{
  "n_layer": 12,
  "d_model": 192,
  "n_head": 2,
  "n_kv_head": 2,
  "head_dim": 96,
  "d_mlp": 768,
  "vocab_size": 1075,
  "activation": "squared_relu",
  "norm": "rmsnorm",
  "norm_place": "pre",
  "norm_eps": 1e-05,
  "positions": "rope",
  "rope_base": 10000.0,
  "rope_fraction": 1.0,
  "qk_norm": true,
  "attn_scale": 0.114,
  "bias": "none",
  "tie_embeddings": false,
  "parallel_block": false,
  "extras": ["capped logits"],
  "init": "uniform",
  "init_std_qkv": 0.0615,
  "init_std_o": 0.0615,
  "init_std_up": 0.0615,
  "init_std_down": 0.0,
  "optimizer": "muon_variant",
  "lr": 0.00699,
  "lr_mult_down": 1.5,
  "beta1": 0.9,
  "lr_head": 0.00677,
  "warmup_steps": 0,
  "schedule": "wsd",
  "decay_fraction": 1.0,
  "decay_shape": "sqrt",
  "final_lr_fraction": 0.02,
  "batch_tokens": 16384,
  "seq_len": 1024,
  "doc_mask": false,
  "train_tokens": 184000000,
  "steps": 11231,
  "dataset": "wikipedia_en"
}
MLP neurons of a small language model. Each row is named by its layer, matrix (up: input weights) and neuron, and shows model dimensions 48-175. Each number is 500 + 25 x the weight over its row's rms, rounded and kept within 0 to 999. Numbers have three digits each.
After each neuron's rows, "fires on" lists the tokens most often at its 100 highest values on Wikipedia text that the model never trained on.

L2.up26:477483531480538521500546499486551539446480506554535535489510468473500515496510524524512513497497467505533503479508485530490481519526494479469488512456494471507518498455499537512449479511513452517473461518453522513512538500489518496532497518527523506469455474519523523492481510532490549508487505472470502462481483597487489465507492523534481524516508470517474514533487495483526499485535
fires on: "on", "p", "w", "g", "k", "l"

L2.up648:539504487479475520497474471496532510458500507511484496510501506496516479461514521519560496518504522510509526571472465474482499460516489471488539541481524525502473508483475462478502492506495468522538486532486472473448557526482515493467531541529452453495543487537499494493490499521502478499484484494489438524530502493529488500489468495460530506505500474507517491503535473508506467526516
fires on: "et", "ang", "al", "ong", "ent", "olog"

L9.up17:471532468512492477446485494480517545481471494536496486518470506513562523500468536475507503482526481470501469484502496497526546485507485485511524498481498506528512495523519533542480520513483538448514489505532528517468462492496469472507528493476486493532485465507466457523490491492503437493506501548495528475480486498485460540482494508482495568511511528492532497490476536496564493475506
fires on: "-", " h", "H", "B", " a", "ian"

L9.up405:523508490526552492447523508476481498444496507494490518458480480504504493505509516526470560476525488497503478465501472498481514501489514515459459533474464514525489468509545491505508535494479481493480450478483502500511485476492531505482524533508502488500503495548460452475520484484526488513526494528447440498496502517535489472490493512505510555488537491506468518537456521466496500463489
fires on: "a", "and", "l", "ate", "O"

L2.up72:506510494515523495542463514475511473498513490495511454502481474478524462504511474467494469499476492486503460538505523477532495495487565487523552504496482450522491531486472533491464474460490506501490528491511483527522521511512469489512546497486508512472430521533488531495528480472492508487462516533494466528517553508482542504503472446515508512525477504517482453511540516500503490474482
fires on: "se", "L", "ly", "R", "st"

L7.up764:469485480482516531512469490485456530513508534483468481484474490509512509479510503487505492482493391509479515497484503506553478468492499476504522506549528502479502477486456504479470448513508492510479511494501525506504448529514509509487480478479475481521458539477521493514512494469469520518479527500516475523530482514484520547528460486521509520495525470543519545520508475499505531528502
fires on: "'", " be", " mov", " p", " f"

L7.up192:467510514470444506505487482484527546501491503541465492523536462489455465521488459516451507534472473513503526518515492469520511476502529490520487493540503479518481440471475458510490520486495496510508515499483496508514489525475478489462493485518500475517534518502504488425501496485518477503512506485494508520470527514515479519540492502573484493525492453504463499465515501506501509464474
fires on: " sp", ",", " ro"

L9.up113:487464481478481514492512511482502485500500479488485436525508559497474474517474496509499489456464475483522473497511510455499492475511503534497469526505542467503487561526514484471506525498474525483507520544513452500479453470504471481448534501520527510450523501556476485487516477495528520501559490549466526479520512527501561501536507508479538527510483451542521470494519486497532500465512
fires on: " Z", "o", "e", " No", "us", "os"

L4.up532:544478529527490507466472485445507534515487494513506507493485558490531526518460486521521528483510489530505479474478465503523505439492525560473452505494525512449536523513544490470505516538511480507520470524541487496541473467515482488509513472503510479510537502509507457515529538535516504535476503471475540489469518526518551511459492465499489510492486508501519505468562501512526478481493
fires on: "el", "o", "l", "e", "act"

L6.up98:507556487532500492492499527425455504457463524537516548498468495464492463481476503475472467519509484487491509525517476462530520521522481451512485491495518506536559493564493526498467476491528502526497478479490464467518487547562487495495491498479526510510469484503504499506508478484485527527470495492501502483506447508492530491546499522538489494535534543504477498477466556519482510506466
fires on: "re", "in", "ru", "u", "l", "\n\n"

L6.up550:464491489477475499418500486481473489494528454507532521509509534492489523469492469481506488483518470528477515500493509541502483481563528467548514512493510522466494491547498468473519479448515475463558500497472514527432483481521467539479516510477479477487492481514458464490479455474518515483500486510460493525507503513495544493481516455469497467511535510499493443501435505485478466522492
fires on: "ed", "s", "es", "ain", "p"

L4.up435:537494501489495544508504475485472509530517503539515515496483509535476464506517525463486476483486458512505513516464522498516508495491431489508482503528511456506493486523525536472480548545497516463518507498526498501530509522516492497505486538506509521487510501493517541472514479451528489500479468492503467499461483534482479495515509483522474512474510508518506503508521491543493507520476
fires on: "l", "v", "z"

L6.up88:473560479539543488532538538500511493452489466485472518495497506543484469538538553498510537536495524502477510485513490509534494529492520493498476495474498493492533557531501507521468463484498470518475497479541512512524499517518471503498543457524498463489547463501489486478507503473478464484489545520486462512478514498483529490465446527514489531492518454482479502506461495510470491506513
fires on: " |", "s", ":", "on", " in"

L4.up97:498496464485511515519513508500451498516470484520491476502486478497517491504548522540565503536489504504508503525463466520475508506534522456544515507473471493438504508529524475481491501489515550499514512472499514456502524475506513480485541476480522469494485487484502460439558472467494518536484522531469481489532497521462502475473471475477491489474471488508497527493458499498483502497465
fires on: "cess", "v", "u", " ", "n", "b"

L9.up238:495509516516482475496489527501496524490514557450522497509499507490482555564499506492506522515482506478458486532479495531477507478509505492536500515520504533482487516576509579563529515490520506522539447526563506515518512484487495500474509532486515495471511531507476482508482539501526497541492506509503517466461483497468482495533500508485519502505516470497512495496498569492484488454493
fires on: "en", " s", "ain", "em"

L7.up244:510496502461524552490546455499498486528476526500476490513532500491533546499517522507543515477527514478485482492469512511488496495543505510516533452535524441470480503475494433501493494472502495516471510499532478498448464493520493505469517462538520492475495548484484501497513512541508518524531453518496507513521493454519493491532525494496506510520472470515528532461481485521515484500503
fires on: "ur", "v", "h", " J", "-", "e"

L7.up382:497497489473453522477528514520475472475475484459508485439456482503576512514486472529494504495465521539545511495458536518482528453532469493502541521489486514481511506482555499476497459488494506550490497490513529533490468498498505492513516512498532483507527503483501469448513529495526514482476544522493486469497541524497529506488509520538516498522485512527476555507498460491540499474432
fires on: "en", "f", "her", "v", "et", "n"

L4.up484:494494485518507474481477516472533485524479474502542512478527488514531468493469495537520462523474498512499507555431491532477518467514485499482495460487544515522536523484459479464556456506511481503503530428481462478507504520514493518548537466485497495492540471523508512462479491501519514506511488559484494497506515517502485461444494516560554506499485460525521492493538522533515539508474
fires on: "re", "on", "l", "le", "ure", "ol"

L4.up163:500503484532508516472519489468491493480471490482453498542501502523532521513525557485515549480511489480527528502520496548507466493493501503519529506451542514499481515493467516511533465491464508498489511444505530478485438521523540522516490497514487507491551498549470501513505471513504493500473536513492541485489476524513513505505528469481455487551519515473491561542495526514505484490531
fires on: "en", "d", "ue", "ent", " a", "il"

L4.up4:489510489530534522485465449492517487484474463497518474541481462508497476548504497457510517501492489492530452539518520484543499477540482485509511523478483516519474510564513510485474471528513486483515497496492522496511531460443439543509511527483479543435438516481514464491497526515535487521481512510470501517513487496485529522500484467548488510468465483532498498500498534523509519519501
fires on: "v", "le", "re", "st", "se"

L6.up427:494492503491495480498472533496482503502516521476499497523488480499508500483517487486495463489536511480516517547471484497521462541474460497512554525539445506526505492494462507483508497457507475516489472476481559485535464524538441493506530505516487528483468503503492488507466557530478519478466522532496534510487475466544484461502523514511464486507505529532536518521500465507535502538511
fires on: " to", " of", " and", "ly", "ound", "ong"

L9.up418:479518498499544490487530498512497518520494496515507498493498526494535503471493523475531489488496489479493518480470473516547517485483505495549525480522479535508484503512532509518507432491512499491473515467491474493518480523456456509495510479448527480512483462472500504529519469508541493518486497471499488508466465489485486498483510521503515531495500521526509483443504537562493450511519
fires on: "om", " Com", "le", "m", "or"

L7.up313:501463524540520476519459480465458484452499534506497473541531493499489510491511483550470522526506486448490500485480517514553498530508450492501495470465505493485466507500460476507500516470516544520493517524475524509552494493545542504520469515443485514489494486473531469505527495477532506498494508485512534470498492543525495485508543505464550503500455513480508507517485512465515496540465
fires on: " ", " a"

L6.up675:531494475457519526472457550490495523454519498487523482522465493533487510478490465495492473485509488493472446501515502468507513474506533463480509484516474514463511481515512533444477462487509527530477502504509504473549486556510506513458503495481491482490495551496488513504472430474472525504502483500473462518564510485472492524476509511505516487515495506494468478503521506497523484497509
fires on: ")", " =", " l", ",", " mov", " be"

L9.up514:516462507463500470540494508502449451489480466506466469480502496490529452501481499491511483490494511488523486489559467456495511517472503503483494518498517529483526483512461540502547530511522502503501503521479513525504530529463475468480481583507496492486535460503481532527566478475506501472534487480505495524529480470484495492489497507459531514516489495496512516488485489507500489461504
fires on: " ", " acc", "00"

L2.up639:529503507520465519526517555525547546445465514501487510502480491453474470454545488497501491491519525483519500527515455487480500494514490510498551538556483533531476493492481507472535520510523542534481525533517514489482470489512485499475539488520500471529470482535543517490496535459533477489492523536492502523464467457475507492484530517513504499479480485532545487506482543528542499525536
fires on: " to", "e", "re", " and", "r"

L9.up348:527500510458481495486494535521497496542519523501466489503550470495554474482506480516517508493478464483515510541545477517523489477499508464504459511471478533516510483475461492495493500494471448469497493518514521532520472488493483547508475516522488473511533489465464528447556488472484491493474500532504463497467527462499502475486511467515489495483527471474473531495535524558466480483535
fires on: ",", "4", "3"

L7.up657:462500493509515542480498529507483564518481503533488489476496492500498496526502488515498499553498458523550484481515527535493529527497516477511497467493494467490555508501509519510484494514523465471501515496503497500473494505459483467505541466501476467466553470514477486458526500522548470540527501514539469482481501452494527517489445512581527514482473545448495472503504468568480472496506
fires on: " sub", " m", "im", "b", " pre", "a"

L7.up165:539494531490504513478483473535560490507486456524483465528477455539514493505513499526528457506534528491476519488470471502466507513564532527504489522470530490499503495525515498502540504492511489527543479518494510509498482493493470491529503491530514477529544474497493492537545541495456539523478468447479503501487486524487508467444523499509518507515479499464451500493497483544494500519499
fires on: "h", "ch", "l", "p", "el", "pt"

L7.up180:485541491492508441521443523516557475536512484461476471484488520502484510518510538547528523497472504461530520457523545485501500504513498524548497499487538491457516490492507479466514448488496494511517506493496494518545505500534505514479476473500499507487502484476498476492505524458497498475487500556520505485522518526496556511475503512540502515497503505495484461511489510487487496493505
fires on: " |", " was", "-", ":"

L6.up164:455498491509492529502471470500422507497500499467496493545464517483448515504551521464458539517484501523495553509488521490502485495529470532526485466492458499539559520524483549510505516526507518477535537516510510525484486537471509497480494490484491488501494542498481516485475494538535483475501540467515519489476493540473518483503492505491513517516496533501472449513499533540497539503491
fires on: "et", "n", "vel", "d", "ic", "il"

L6.up503:472451468510481487544492497503548505476529506486526518476480474531545510490496504521519480493496501494508490492496474485500485566516484565521486472512482484475496521521547519476487471534518499483511474530456559497464511508514518544502523509501497467514459479483481530488512503520492551508478470503504556492487500471522457509496525478504512490495509459475484470459549464504511498492505
fires on: "g", "p", "l", "t", "at"

L4.up480:499500478500470521474532465498472533493502501507460488500518502482514519475509459443501515486519503497481503474520460496499503501474545545474506477506476502475512492558454515517548563495510523518476508475480534510529482521465530530512491511488495541486507516524460474498527457504494547491456503474490476468465496511494528503484501479460504481497535512498473528478525509485566539498565
fires on: "et", ".", "p", "t", "e"

L4.up136:478491519462504511484512527516516467514491524511478503511498483506514501512473521509520497502520473498506511503545510519554515501530515523501532529465500539486490476495453472505491476495520461501497478480535475491461479539530440478505476471503494505506479505516500514484508508495513491540537531495541511516509487537529466517518516484490467508500456508485475487475474542522499462459540
fires on: "al", "ur", "an", "ad", "olog", "l"

L6.up738:465452518509495464499491493494560494465520490538508525498451491499540517500510504529502455506480512481508538544499478493510501529499535465491455513508535451486510482522508500494493516528504526480520477503494529525475541518508491529458530508504500476502539502524456514504520522504477508481488490487469513452526517542427478483466521502541485498447501506527497543496489467494505473525555
fires on: "g", "p", "b", "h"

L9.up665:478494525489500474503538502503504471509468500499488510511514549491525485505485469475523468469516480468507480511498512502440514475461528496472498508531481509528486479511497467526541520492492492483510479485460487496494547467465444536449450534504461549528526492471492472500519492520494496491489452537485464507509476502478495480482436481483497520499497537450472514505505499464490505516523
fires on: "P", " P", "p", " app", "ib"

L6.up607:540464516431486518492517494498491506508511532505514494489561520495479534470488529483478507495512486513513492526544545473532485473475508531480524519506507476506487531489504465497486450494490456518476550504554474474532500496504482513481517522494490513449485489559531458507463480476433479507436506464488534544484511490468481489534494507482528530498491526522519517479493528506502510516488
fires on: "ed", " was", "st", " of", " serv", "hy"

L9.up97:524462506489529513509483500491437512520457472480468526518521492479517508481472503514493502478488497475539464528530470507465522541459458512474488521510503486499515491480518516485469495462527550531492499468528514475510523507530459483475501510496494542463549487478523479527498494546517502565484514538490493531453467522530499452491491493512531524494457449541511495521542492519536483505498
fires on: " ex", "x", " t"

L6.up306:551468522466505499547501489453524501484541531493483451505472514533492493520441508487531501498499443462485527496511521524517538532510516486490479523473544539504502504524496544486507491487447488514491502513516514496519460474505501496444506504470495516491497478496488493518521485493500530563537464520534489482518499533537498483494511494555557483517468504476519489515523500497515523490474
fires on: "o", "il", "'", "el", " M", "e"

L6.up197:496484527488521503453546489476514494510494510545553525511483554511523500498500486505483546509492523465501465524486520496532483506484508482467488521486541504496499498484522472502510500538501501485524486514453530487469508475481496513490462517501487465525453570520497494488464534496533508494476460497477512500518539476493511524512479503498431539497478508464531517524496517495505495517511
fires on: "qu", "le", "ang", "ig", "ic", "et"

L2.up2:509501515494543544469499514520499482486528497524471536504521480455503464519500530506527512536509485514509526547497489530494507499514462479474511587461493499505522511528472484482471490508521490471486462488501491458442520516469493525493489488520463494505525493494487507498501487485494513498496495497495499502510536541504484525499492463498486481543460491448471492460492486495567527517499
fires on: "et", "ol", "el", "l", "ong", "em"

L9.up202:490510536547543549481485513485468486516468520505516480524525506473521516486472547529535490504483520504476516493499476499464546474527495519453491472509541472481494505479445499484500472457543469480492486503529474489519498514512535503487443473501506521474513459503479530457501564494520498495508548519495469474484483511481537499509503492526489461500461451485496499480469478514512502522512
fires on: "x", "re", "t", "ol", "on", "ur"

L9.up473:505513551466476504466522462438500493550465524530498462547475507482521487493487480527560531474529476523493480493553528511507453491497524484455494502475497525461512498503526498501541512487490498471506516504506527502456486534542488463496504511521552517513512493506513493494513473466493531494473496509493501484562547521486539518492464513541450503499458494521530523479480507520523482474490
fires on: "c", "qu", "id", " pe", "e", "ig"

L9.up145:472514470542514490543512477483479481478461542500501534549489504525483486460562525509459487506488509491513549516491528517543498521509481477497531543474480530518492557495497485504461493462517454534531494492482467499488510473449502527528424537457502494516474534464507499485502505456505526500521529541474503501490507477512513475503517500437504512502467455514475509489516549504504491524517
fires on: " ", " a", " t", " an", "eng", " c"

L6.up250:504452522507508523474472537487536540508531557477520516521485554513513469535505528519484508493517485501472556508506486524501501489482523494515469494514502518484486453472521554509468488509509474500504479537496461477483512450522492468504481504500444507520500518523483480492510458497463550492542468474486509497488508480505516484499553524478512509538472500514490488513522517478495451513477
fires on: "o", "is", "8", "7", "i", " Ind"

L2.up148:488504492535503456497512521544504506538502554514496507504504520527472490519505547498494501478532499517555526482504467488505501470495462513504477480502520444523527526471475461481563501496490516488479514492489497494526494505509494496469535490511459487461524533519511500472491466489507471454497499532489479532480519526500483477506555557506517508563519459508526474489508475510459456486481
fires on: " un", " was", "mer", "s", " is", "it"

L2.up669:515468556461491513475484521521524517468527526516518518538490516521564473523503545487508489536516493476489468488530506492517520489459485489479514576452529515488498471479487478489476464494525493558479484487530480507482503531532514470476477483481514528459431457504537488452488496475506488516518482480500523510503491487487481502529530500524452524507502511512559490461534510493506526538501
fires on: " of", "–", "al", "st", "erv", "ur"

L6.up286:500494497492528501425520497478497515476469516542555499539505502474496419480542466492483495527552486519517548518496471516483529495484461477479534522465518489545492482477521534513448480524539487486531529493499526482498505489507476480532511477516551480485493513496533501496532502533520521471486526502512510485524449477501490516520472493506493443492498500525516477474518495535481498479514
fires on: "m", "u", "ap", "re", "em", "ut"

L4.up462:498518447497480463523484547553512504490512475522479503462504469502492496479490483516515527448518525486520540504525501469504502477504499536473504479517510490486480495477482492521505462488469522505502497513512513459490506489507431508472515533478460455487504507523505547501442542502498452495457517506457532520486480491506518512536529536465526463503523474522527542491527504518499456512496
fires on: " He", " he", " was"

L7.up478:492502535544484518439480528482523483481467471457481478512524529507499458509483493500486485489512463496488484499520514510554475503527556494518490480470508466530504520523519481455508493522554488498545497484507483528506474488549480499516527476488507462505471506516479498540511501506500491524511507470457473533500489522463536500471491511468511515500497520525480483503475461532495496459501
fires on: "ed", "gan", "in", "ad", "s", "ist"

L9.up414:547533460487509465455484536509486496559481545488504505491546510489519502499473512464471502509504508511473447520486492497492501503514547521491505520510469548483514477485478520507473461506522493522538474512520496546535494496466477515524488507533493442497495513487496555507551532484481492456504498531484448514472499463484520499493470491527524538483546464518516544494502537550500465485484
fires on: ",", " off", " of", "ff", "l", "96"

L9.up400:492519488527456473534480543510443507494548494490483464503518515527488522497526556517445502495518495539531540485476468493495520509555464498485490481502513554498523475485519543490498511521517494486474486511519479487516498524479547518491469517513512514463462528508508534505529491505499476487519508474446485493522472498504506455451473493509542521478518485540542478540511502543518476528496
fires on: ":", " |", "A", ","

L9.up541:491539526510510505522480467482496506496473462492484503534485489465491474512513506550470490538477507480507518452538457482516467527476489513481480527533518457521523464529493525518501456508535535484447518477515491504516510493502420487516518543517473518476533506475516520491533464527516528562556523522504500537497488457508522501531492498478496515544508458506530504506501522493528478489499
fires on: " ex", "x", " im", "6"

L9.up223:492471563444509542543508510536477492555471539478483485494498495499496489506529500540525502493496479478510496501497540504497496478511496483484504506487475513533490482486501509472488496488538534486506497497426517506524487542478458543482512545462524450497508505509504536525549497488543472493538511546530492461519494503517468511474494515507519524500506513424533511493507468490517508455490
fires on: " ", "1", " b", "b"

L6.up294:475506492505521488513470501511529518502483477470489498482507492495487516490505483489543473456567527502476465468480516497504517489500492505522518511510519543443487513552517526533529532479507499503490524472533482505564500499514473501539459519481522513470502506514507493504488483478446486511502526482532488500535500505495424497495521456518521492514527476516530481487544513499446496443534
fires on: "oun", "ber", " been", " was", "v", ":"

L4.up584:480495483490522539519511501501487488541526505467490510483507488516520540510524510503506490464530486523532455456501470510497518484493538512482493462497482481519474477564445501512522456518523489512481518488493484521533468481480507525475474494480501484469489513456492538539515465513499514497437524449477444520494494491496462470484544500483520486481500514527489482525522497538511523545492
fires on: ".", " com", " Com"

L9.up644:530485510501525498557507513478532498534449494489493477528537488524473542471506496541502515486504520484503546507526535526490513469521453525447492483469544480469462467477499495500562493485430464488538500502516497503503485523506493490498465545482484496517534463501508493518502487550510455489482506531520519521500468489478499538490473505481503468486510457515479531513518491518535480518482
fires on: "nd", "ec", "ent", " w", " W", ")"

L6.up708:473478503466464497481494523518519463503526491505501531511469520531512520470477501546517496483495507488464513502461522490528510519478476488510515494510491442508470499506531510517500516530500534459533466484472501487475481519474519542537494501478502502494485489530514529460459467498529503535466478432517498482497487540494559473527449526522462551470499478511471511520516548519524479557482
fires on: "ic", "b", "id", "g", "ed", "em"

L2.up467:475502539516504505469486512499490504509525535480499531541476469468522527440507515493524494523531483458465506553509524458511503475475467498532508516450457500500481489489519528449548505523557466483518463504488497503529469523438521516516481486501484502465516488481510431476437493545505488499507537469518508533495437470482540490460480473530488520494489478485515510511473528500478484515522
fires on: "ed", "ld", "id", "ak", "ig", "il"

L9.up523:488495535483536504456503479488538530492500495509544521498511506487486508511518533483516459474493490490463565538480555497521516482496468472524504473471470451534509481505512498472513497534493509453496540491533517493542526521501499477533504494454490534507500476506481496526476488479484505481496517508566503478471471521520486510470577538548466534504516485507520474502475467530519533493523
fires on: "l", "d", "m", "ar", "ir", "r"

L4.up398:495475465496530481522495489530442495521515494499493455524451513481473544469487505480477512505493499498510470537496500525513543517503520477510496483511470510491525505522525515509471475492493525473518519500508552510540489540465508474501506521452541487512530522486479496498484464502537506507518529555475528501514485515492495496499522512548446562483481447489493527534501512497479517526486
fires on: "on", "ep", "il", "n", "et", "ard"

L9.up294:531454506510523471508513520551510508471541551499497497509495498503471498550507506536460507529500472536524497506534503474512496497543506512539470509520485501465442519467523522484518537528476493502501501477448547509493503473520498511495506472521504505489471520510522523528511495519491528503471447506464531519493451480473485545537504548531494482511471501503463533475484483520483488430479
fires on: "i", "ig", "iv", "l", "in"

L2.up584:492491461490497487515490488543534529494529498479450513479457504494516501507491533497508505508504505513491511524497501486497544491502499472489489525464513501528465501466521523506445497580540549442495524519546517528500475511503517503550512465503496527516530462519477523475462500514478524521464478519501527546502448510496529545511485529453428473509502470472507486533512495508493503483496
fires on: "l", "el", "ed", "ch", "r", "ern"

L7.up757:519476537512468439465523494508513518554515495512511498563474459515484486479524477451474441522519519484517512521510453542500490502511448504476569524477478506530557471522496478506484544469527532492527487508513496470499510486525501552517505493479546487539466504480483495520509528513472476495472526491497523477511475510496458457510510502503511456515499525520476498529490525536512518525472
fires on: " Y", "u", "i", "re", " of", "v"

L2.up494:483500518501536489527515497443507490481497478507469523466556459521524444477521504519479505483493526511538478509515450438546514528486522504488541523492509534471516502479484500457508511551499491526533486513515505470500481494504458539543520521519444535482478460513496489501494499525537492505512514458511487497476507523517489476489513497496542522494517497506509525466511492528493519523504
fires on: "art", "le", "let", "l", "o"

L4.up543:495492484529485467537517493490492533499521520481481481507498513517482500516466476552521502493495501506489515511470520489527466507527487491477486473509498564513474470462509505533474512489460483488537488498545501512469507559519499474533451485482485540496488476494547501493515487522523496534483505502531544503567502484487538507498464538524494538510464505492509462507502502480531517457468
fires on: "es", "A", "C", "I", "id", "qu"

L7.up423:503472496517500489490472562495468517512525496500471501477496501478521472490519531492512475517473550497505489472524509495513512461479522516444508517508505465464482515469538531489469482585525532478525511506583466508483455540507480481494452494486508495466480535448483497470518511475455512506464504482525517495489510482516507470509485479488466507472486499517466512482493529546526493486508
fires on: "d", "ed", "z", "ond", "el", "c"

L4.up59:456445523504511507518481534463512463514545526514542504478558476490526479510529541465545494507481531491508457475543490500506472484533504515434482494500485545501499538547490500476506468483499551499523528530508464510502464529473454527499478488484488492484461521515512490552484492522515516478509468487511507528492498512472448467517463482478497503519516519507511543518514523487492478540509
fires on: "e", ".", "th", "ish", "ay", "d"

L7.up319:488490503540526502539505477486520485467511548507537474544497526512555449561545500510520534536494485481520489495528486499452533472502490559530525482471467490555477509511514531500520528497489485519461479501468509540470488491485521496482481492484562476498485525487496479507487514505521527487445451509505478503504499507517472479522531501515495518500510526486517500500532515560525502470512
fires on: "i", "v", "te", "in", "ar", "r"

L2.up615:534527471529513484505502528516463533486470480499482501476479486529498517513529520500509491532538470504522498529518517501461494478527539504495548537515528497482525505504482545514544466543483499534512505492560493459492466506508494516519520519522491531429504527481477491505500461519553463512490484484539498450501469530510524518515509464500540478471526513446548500520520509503469485496504
fires on: " an", "ain", " a", "en", "ep"

L9.up350:476499484488467528485536546497494490528487536491548514449474491502509450501526476460528533536537463454471537516540488542470481477519518521543497512463521497511493482507482532509505516512502493473476510509462493524471516511517519471533483511519493485498529557487471557441510507482472529491526542527475479478478488502515486509501490506503557550513525493482530473497499460482486498496480
fires on: "it", " Or", "ell", "ir", " sing"

L2.up754:517480539508497491475508502442524476464505506505509448496489534491495477539466544520470501474488499516445518530506488475520461481513508503520491471543520568511468477470498529512526494496538463512465531539480528472527494519509503484454475487505502514516490487506495505496532518500496515500519511516506468549517496497553492496540521490519511471515521457479452514543511465468451505465507
fires on: "or", "i", "ad", "ore", "o", "all"

L6.up17:478478500493503492477525526497522471477553534508496547477532520532490517500493482501510480494483502469488507513496511524471508507491487490528478494494507480532499538471495538489541488508499528482525459475490450448514525477502463532456506469495523490516499534498503486488517495526541528527487520492486489540491493553535504474534517533559511484438516501500457510519541487508471489502490
fires on: "ic", "ang", "ab", "le", "id", "re"

L4.up24:458466502518497509487467470459505526497504481478507478509492505513513440470462463525511523559468522531498509449484535482466516452507483495506497485451483510503483491513550536478484511464520511530529481485452534464496513477448480485552455531486484503503490505501464510529473493494499445488442483522499467486490489495494462472477462498518515467512494504485503509548500507495534483506478
fires on: "ed", "es", "ern", "ide", ":"

L9.up491:460497469487458482461519504478474480535474506514473496495523544496471519489450500497498451499541485486510503543461529467499525477486506521506483560491486484584474458522522499543516466524472519437510508506490487499552486465519510516483450450527467510480488472494474509473466522516487508495480484449516482519500494500532470491490524519514497493512539492456505514503464486498488517533506
fires on: " f", " app", " cl", " ass", "p", "ass"

L9.up121:496468460561540529502509508443494482527537520527500516497482498506528463461483473472480520501525511520480478478500520527483446452470536476530515507486494452516490495513499496536477487490456510473478521527486530483475485476452510557528519518501467465491491516482491473473476508492457470526493495507511484521487461509512493527465458520500534488494482509486538476538528504469489474513472
fires on: "ed", "ing", "es", "s", "er", "able"

L6.up207:526478524543500491513502505524484488466477484449515535513496487485489514489530482528522470505448514501533505517521536483475525521489459465476511447508534490492475459437503483495528529499455503448537514503484495473503519507488485484480551478525555471496532472500501500535493516492513491444501471477505484510492549520474486504543478520511491519517517478547517531529515450528495496508510
fires on: " W", " w", " M", "aj", " U"

L4.up304:462495490516498510539509493508443485510558510484503472494484529501552528483507537490489508501508531535520519496528509505481529535540520571529510470489503495513496523465468555483527508431492540540517508512479514479486496507472485524530480536493541490506490520491514513477500497469474468509444540464504541511509503524550504497474477479485467498506505495531511539502487510511506518530473
fires on: ".", " |", "E", ":", "B"

L7.up82:495518537504482478546503517461547513465486523482509479478481503505496485494535482536484445535479483466517500498525494516477525453541483481486507488503479470490500471513484504498569502502492492504448518523453514521528484552524495511503497523509495519496546525489496508525504491434521463482516522559526459558481499506530480492518493494500472536455517458476507519493465520477490454507526
fires on: " ", "1", "ir", "0"

L6.up7:498506463508540517518527550452500474519468521510479483518512516528479477477552503527540521502494510484546522483457518528463515463510482509456434516500483498509517517503502477499491527483461453480472524490548462499526504507480509511507535464469531491467483461486506489512484491506497501530520498545500469498492498499473504429500499483508539473511533472494467487515500461529525479494523
fires on: "on", "ol", "ing", "ong", "c"